{"n_layer": 10, "n_kv_head": 6, "vocab_size": 2048, "positions": "rope", "rope_base": 10000.0, "rope_fraction": 0.5, "attn_scale": 0.177, "init_std_up": 0.0255, "optimizer": "muon_variant", "lr_mult_o": 1.45, "lr_mult_down": 2.0, "lr_head": 0.00579, "seq_len": 1024}
MLP neurons of a small language model. Each row is named by its layer, matrix (up: input weights) and neuron, and shows model dimensions 0-127. Each number is 128 + 32 x the weight over its row's rms, rounded and kept within 0 to 255. Numbers have three digits each.
Before each neuron's rows, "fires on" lists the tokens most often at its 100 highest values on Wikipedia text that the model never trained on.

fires on: " 19", "o", "or", " 2018", " 2012", " 18"
L3.up106:178145099045120132110114140085118161181129197091074185124138140125134109103117128106136115214114095101134154162151133163146136172106109107150110099125144098193100126112061103154151174084085141125149141151136127117142120126101152116106100115138100137106074124110166117142121162118122108141126156073097128121101154123014153102151164125090109128123148129127143151144140171106092142100128

fires on: "ed", "s", "p", "d", " can", "ar"
L4.up728:167141118093122098132130135136183058122127116070226124132130109160094095113104161211130119118062138121132119143070158129063129087095114148180134138131160052134181166070179124153176113135045173124153083114145141115064066148099141180091104203105122137116095154109183128170150115140106115120090113134152138138092136132131120123150149095176163177129150123202099073173101153154131176131122

fires on: "See", "ite", "p", "ter", "ly", "e"
L4.up706:137090139120097091098118139104132093157131095164137065140148116139103118140132115110069186119137104206078122126116099157114162094130078131184094175096106048138208157125060121153086098149141145136114104157132112129123124099147107149121126117122112179104147131073075129114145160171142135123162130148098111124083138153089177136194136077123097177105103131186160157076133189139154151138089

fires on: "n", "d", " |"
L7.up178:105139149185113072161102142098168124114156142161190142171101119119139143126092161163151139115102153115126131049143090146120110132085111070145123130173164051120172124131160186137163088151119115150112129093129075140121110137078138095095147131085082139084112179130177159058182116106141144117121146096102155071137133165146156094120096126145103133132122129066062143171122135217164078145101

fires on: "ing", "ci", "s", "b", "ter", "us"
L3.up637:161126162061164068071168109097127136132110123122178103155087143148106071163121104135160142173131080090052151112100168044120143092090132135117118117197077108134122137104112134144145094108143220161146147134147126095145136095165158107142129150136152123160097155143148128133101162175173098126097148170157076109129134132089139133083108140138067127193109095112126092145124131153148087098109

fires on: "ed", " found", "ad", "ated", "ep", "red"
L4.up239:140144147072060127121113087122148121119209199142163103177141126081109070118162128112147119123152060086140132141118144180098089143144119114073171190122148155095188106105151093128142089119112159121088140122103198088111177147185140175162157135137138135102205148126140120151119124152142112116095115096115106153118202144170081162114135071159129119133116139202080133158197131127158107113053

fires on: "al", "lect", "an", "em", "at", "I"
L4.up496:125147149101151175070128098106122135078123133116079170042123101141123144100134152144126136106173126118167130129089118114153149111141129122138158184148124162150125096096118162052139141163141145067121164175105121125134089150124050107093117111093099124089143149181095127173118156142107060106152114133127080100184108144140167116114101172126195157144089167157153097088152064148174168134143

fires on: " st", " be", "ro", "ur", "lo", "ce"
L7.up429:133109130153182156161100096119148169134140176142090142141126156114108116166157119117137117140149155172114139169117143131064164116130111031116081120171161135092114096106127117160149024083150096107092074198157150103158107126102155106081190125158062160094137131161117172152160102120114176140102116111132137103120106131136165194077107116140112120069135173142062080169065185140088109185105

fires on: "per", "al", "er", " used", "-"
L4.up185:090130062144137088126089050147104165141173091188043075145152169138111130120137158108139100145063108098179168130132103134091116143137099104114118136125149085147099118106100107184155211195079181127108139110047097133102137086112144161121080138185132077120106111137147119136091121105173120139058143111177164090147155102148188117118152112126188073172143108144158183136170150110132122142112

fires on: "im", " it", "ne", "um", "e", " It"
L4.up554:117074134137159156134105171077098056126123100132163132084110154110161176154084080140080153145112100090099152178129118133100082111129108136164114146188109106119096101196182171077094125162140170114132165109114109156158177083081091106153122108217141133121130124150155027111088126145135081107145064140094079120165109129138121107160168157061146126156107168156098122123120157147069169140104

fires on: "ed", "er", "y", "ter", "t", " more"
L7.up425:152167115124128043164093167101130169136175103106073188076102139161068109120142181130125151171110098117146167154098123143114176119107077077081133186134119108080100078141141068200107130139167105105120128133109130067086125141136192156122123139077127126140121125143151124118112120035130093149160104106105029172145089131119140136135119114199141148145125121116138140106059124101110125141178

fires on: "s", "ing", "ring", "ting"
L7.up161:119143165123171127052129104142129121058088110085136114226132151107174119062107111170117183140177128066135120086117106137143117136182128113090125111134103151145141209114085202142177108073093155084133152138144170101117152084136129140169106170128148170173139148116081098104148137125132127059143105131087135120148181147138099124153138149121047114122113094129132152214078127124160112110123

fires on: "ic", " year", "al", "en", "tic", "a"
L7.up273:090101103249167156083077084111113127187171181127117138120125131161108126113132142098109123101121099089132087162119169132093118125164114108104099179191128113113220093149098150184132121117169151150127100119124147116087092142077108135117166138087143148066128109132139134105106118155147093206174097165100150107134082154135136125125102149114125181056137076128135103135183104145174068145101

fires on: ".", "S", "tra", "s", "c", " re"
L7.up219:099133099146105127116156155116088141121171139153110081131162106186124161205133136126119107146095114113165115194095174140109109118203138118118084149144141149140179089091074172124163144126130108146138071111115116064136087130118177104144103149112119151119139195121162124111144124122072120073135183166153083102137110160128082160087085089115153150065117213112186109120095032164126120083146

fires on: "ed", "d", "en", "ated", "mo"
L7.up200:068115095088170184091106116143156111088153148149141111146139105150098143158201114154147166099209083104143132117106148203111162166131143152134140084118072134107155158095142112173174161096034135141159104142111137099116081164090141162161129119108111128148171129088157144088110193107169123104156160141108157126128129103179098168091116113149133097215076137164135108121155113072160082178125

fires on: "n", "man", "N", "um", "it"
L7.up331:121108133106093143144176107174127094144107144132119109105126104143177165045100147164091101137103134148069151117111149079130188206182188175140098146161098187138160153136149165162170155156113097123086096110193076085083123104102107121142155168084128114151102141145159104165112100099115168156155112096066085097120123157116093157163090161161130122161097154151125135089168085128128122144113

fires on: "ing", "ning", "ed", "age", "ting"
L7.up145:133142083130141153152136115201153107158154159091134117156137130115169076140090141128129119118194095100139095134141080170163077139134155114114107146143152143109071211074110161087226120147093178174113150125182211133122135127137104102136109171146115136118159126176087051160187095098138086069154137158092097109174146112108174195128117104107075140129105030129151128142130122139068089136108

fires on: " P", "==", " |", "===", "ol", ":"
L4.up545:184117087151114119134145139129118086115157122116153109133162090116132152123056136160102123159120112136132115128214178106099127106102142102133113130070169122069212070103116136124125179123190132131105134068154150115141100103148097172085099160123111119158170104169121143146185090126074116097131139143126136140119087134074090116158118113091162185185136119107181083141072115167167165152098

fires on: "d", "s", "ion", "te"
L4.up200:063137147181152211142098126091148073120077117128175087111123101126095114104143146132152056158132118124115109075120120112144111183153138147157148102187193111121137169117065067165042178133127145122123109175151181144095136126173106080160141167129158132119132141102110153126126118095119156091102035141079196122198201143147077118176138131078142119159136109162153150099137083100126116134076

fires on: " (", "ne", ".", "d"
L7.up581:101207158112143095168154185113117154053095089084116141138159123139126093121089155141129143071062081131135159079141164172087071138126121110159091118129110147137192106137132155123122134120091159143169083154139125129150141154039125047071161124093142053147126135071176188080141096156134144102109212139205173119105169160099093102146127123156099173143144149149175099083168114151091134105127

fires on: "av", "o", "vi", "mi", "ine", "ong"
L4.up255:114124105112135137169092112078151139156088096084097169069134120126107069097137094134056125158093133120120123132176159099173129132128091113100187164102111097133154116151134156131106109070138164118114130155136143116090175140148091145128158148193158124110106136070129154069115097158107143098106151150079141109073113164158126115130110202071121151093102041137154172177117111168135114146158

fires on: "it", "qui", "hi", "act", "n"
L3.up374:079066144151148115119123097132191101115074160117139139080119142139138134124049121177155158124166165152112094089118080085123105156138067131066102141180142142165184118088129108156157072081113116151133143163159188110131132090131098122172133134080081106115078135155157164173099153122097149152103137124097142149108120094065136147180060173110090157128220191087158089086097100105168207158120

fires on: "tic", "ter", "ric", "tin", "z", "t"
L3.up517:081090149097111044160118163086202113083098142087054150151115132168127084082147128134141118107130136164123163146139120135159161132095117099111111169125094075087073141184169103204137109101123172151134132129219139074147148066089100198157183126131127103153110111079108094137150089125153168142110127156132170167072129137151056133124133121141115167137145160067105142093109171116117100110086

fires on: " E", "S", "E", "A", "d", "."
L7.up379:078142173131158152107133174129136161112072096146110138129135084129113102192111163068124158122077135182075119106121150108134091104144124129121133116135123154166189124096182145170167097145154170146105078108182164083168101164056126057098123132071113166120107127151146134124122102077124099083172131107142171130172183102134122130069111136132133117165081159101192147160126150108056122097057

fires on: "al", "ot", "b", "on", " App", "ī"
L3.up660:123109144104161058100078090095145137141138086122125091058129126096130131113079121152123142139155076127192129186140090159104093100180122174173159149104130081064105029128136212121193112136081116154129113172121178100145149105166131145129131120138145128143140097071181129128097121157089125154086145102151147094126134103135155112106156142133073163129070102129125086127124136135150120097115

fires on: "ing", "ring", " to", "ough", "With", "le"
L4.up177:204096150215181162174120134148212147090109138097110127180110138121138142105128095150121225167172118156095156071077134092139131136173044113096166097164167120153148164145131157130090152074114163088117156100098092100117100138165149112059099128124167151120081144089119136150133108165161138120101107076110091096118150093189109134134150159116089118127173163106168145100094132187110121157133

fires on: "ol", "vi", "av", " Po", "vol"
L3.up663:090098137055117202134140150139155140181148094072083145096094093123167119067139116121117111169165122124111144131089179129140106106128077129088154151139097104173132072107067171165136104110149081140071182138147115071147105087127156124133169154123175172114188131088145154091082139153158192093069149110073076176093115164106132197146131085134181179125075132116121151137138174135131134180115

fires on: "r", ")", " 19", "la", " 18", "ar"
L4.up224:131148080114076150158166148101138173119133095126138175097123097159135110065155064157117106157097155119166140157111172122110173093084110166146138139111116079192114097122176104116152127117148090104207099145136105085112187134058170103153146145125104172126121173106137123124165130076103130126146188085094194109153171166064172099089187183145135150132117072146171100087129159105109089097120

fires on: "ct", "p", "vi", "or", "lic"
L4.up314:167130205035121098139160133170200101157147161093156138156158104138114090162132160141159105161122134106148120125104144062085147097121172089169106134104178146152159184167147104148144124111077099099135167142111114188152188090135136146079126079130103078151195139124172100121073152101130120074136096185070130130070154091086060100109124191120116129093107141088113152101126107178185117090101

fires on: "ul", "ll", "ib", "val", "li"
L4.up502:143121140148155166089125136125156151091092177082058152148120060160069129134158118173089155139084103141109164077144116129079085131143055130122143123061140088168173127174163065192131104131163157128132164078151097182134144104111203091123149131142134196186121134149156112122109150138149140149137096093156160165067178162111136152092151099101117117130140150164134111138193120147178096104112

fires on: "la", " st", " ", " in", "ell", "ad"
L4.up332:112076098128155172098136099117090150105168096115101141071125131087148110143147129125142161145163082110197113148107142088103112141096107135159075149110101095121136134074086168145114123142116114081105099136087124131140133117114132152147146148099119179102109106102107151164108133097133069153138136155174129096170089202109100151127167084160171178097093158139102107128115161097091124106083

fires on: "th", " in", "it", "in", "el", "ell"
L7.up467:117072174109083102155111209164118077153168091089178152122168139138170106158154126104116138103168121144133119125098146086169128148096105104136123067092129155142116118076062165115151173133150116120131122102159130140137162115083109148106133153044148116116096165177163089130054172092130096170148135114158149133158087128124096151154153162192165153205118168135089137146120139086165111090111

fires on: "de", "em", "ic", "al", "ol"
L3.up567:084142126054140174049142119089176173132141114106109145104111139109089165120153197083187135143128135132146147140164093099142136092130131107126098141157089111107112086179140162115105163156136104184132163083118100116162163055146170144147172126145071059113115160132110141149098153073115113103117106141056092142204108144097175129149137102068156071122132172135114088117185080160107126131161

fires on: "a", "is", "e", "um", "ia"
L4.up309:141059097067097126117125137159162204105107133091149180111138118114101120121162155128087113158101079165181121113140113160126135088185114140122150088192124117115146158086087085137140073128129093098174153076104134149171181133085157182078133117066126220205143159115092152171079142237103120120154086146119098090123101145120125129172142145133138089095154137150115109080142161121153064120071

fires on: "b", "g", "on", "art", ":", "a"
L3.up272:128135172186076156148144146048127159151113104062141071119153122132153137121153112059143147145141105127185147152096135111103107133070139084093156117109112133101084071147143157079156149141050159149136148101147130078105188094140126124059152157174184085176162143074114106145133117120103091147146140126117106128125123149110151172111192055125141128126121090166066108125135145135137168120112

fires on: "en", "n", "ro", "lo", "w"
L7.up422:174143106145120158117127090071114130173065134169166109138130178076134119174086143197122125100176117083174066116171137161089138100146127086205128077105193125115147102120129118078165196071145108115143116175125075115126081108135093108142135151134098129121103099175194141188151159134079140145081146126154145097164097074147151154081153160128105106126170145144099104202044092081141156123086

fires on: " R", "v", "d", "ed", "R", "n"
L4.up663:113131101141071151166184123107115117118148089097189056145144112124104127134112138185138147194044084116115161140105173082128140100139140202100180133116146089066186137112097121117154171132103098182118130175144138110114118173150123133109105097120127105132077123132118149082136116174144098102143154108143173089161169136165144138136106154106112142067147145189156085084133081126163085081107

fires on: " b", "ig", " It", " Dr"
L4.up101:140197143124134074137130137156128163123114068093090147119103102176133162086173172157111127161131118091122128081104115125095124141177086102090106151106109114092139165106101124203147116118168132114149140117088169188084171109135110158104133149135146148197179121136154166126133071167069083158119149087110090131131118115177107086129142188163093138155062080170117144124110114117160115161172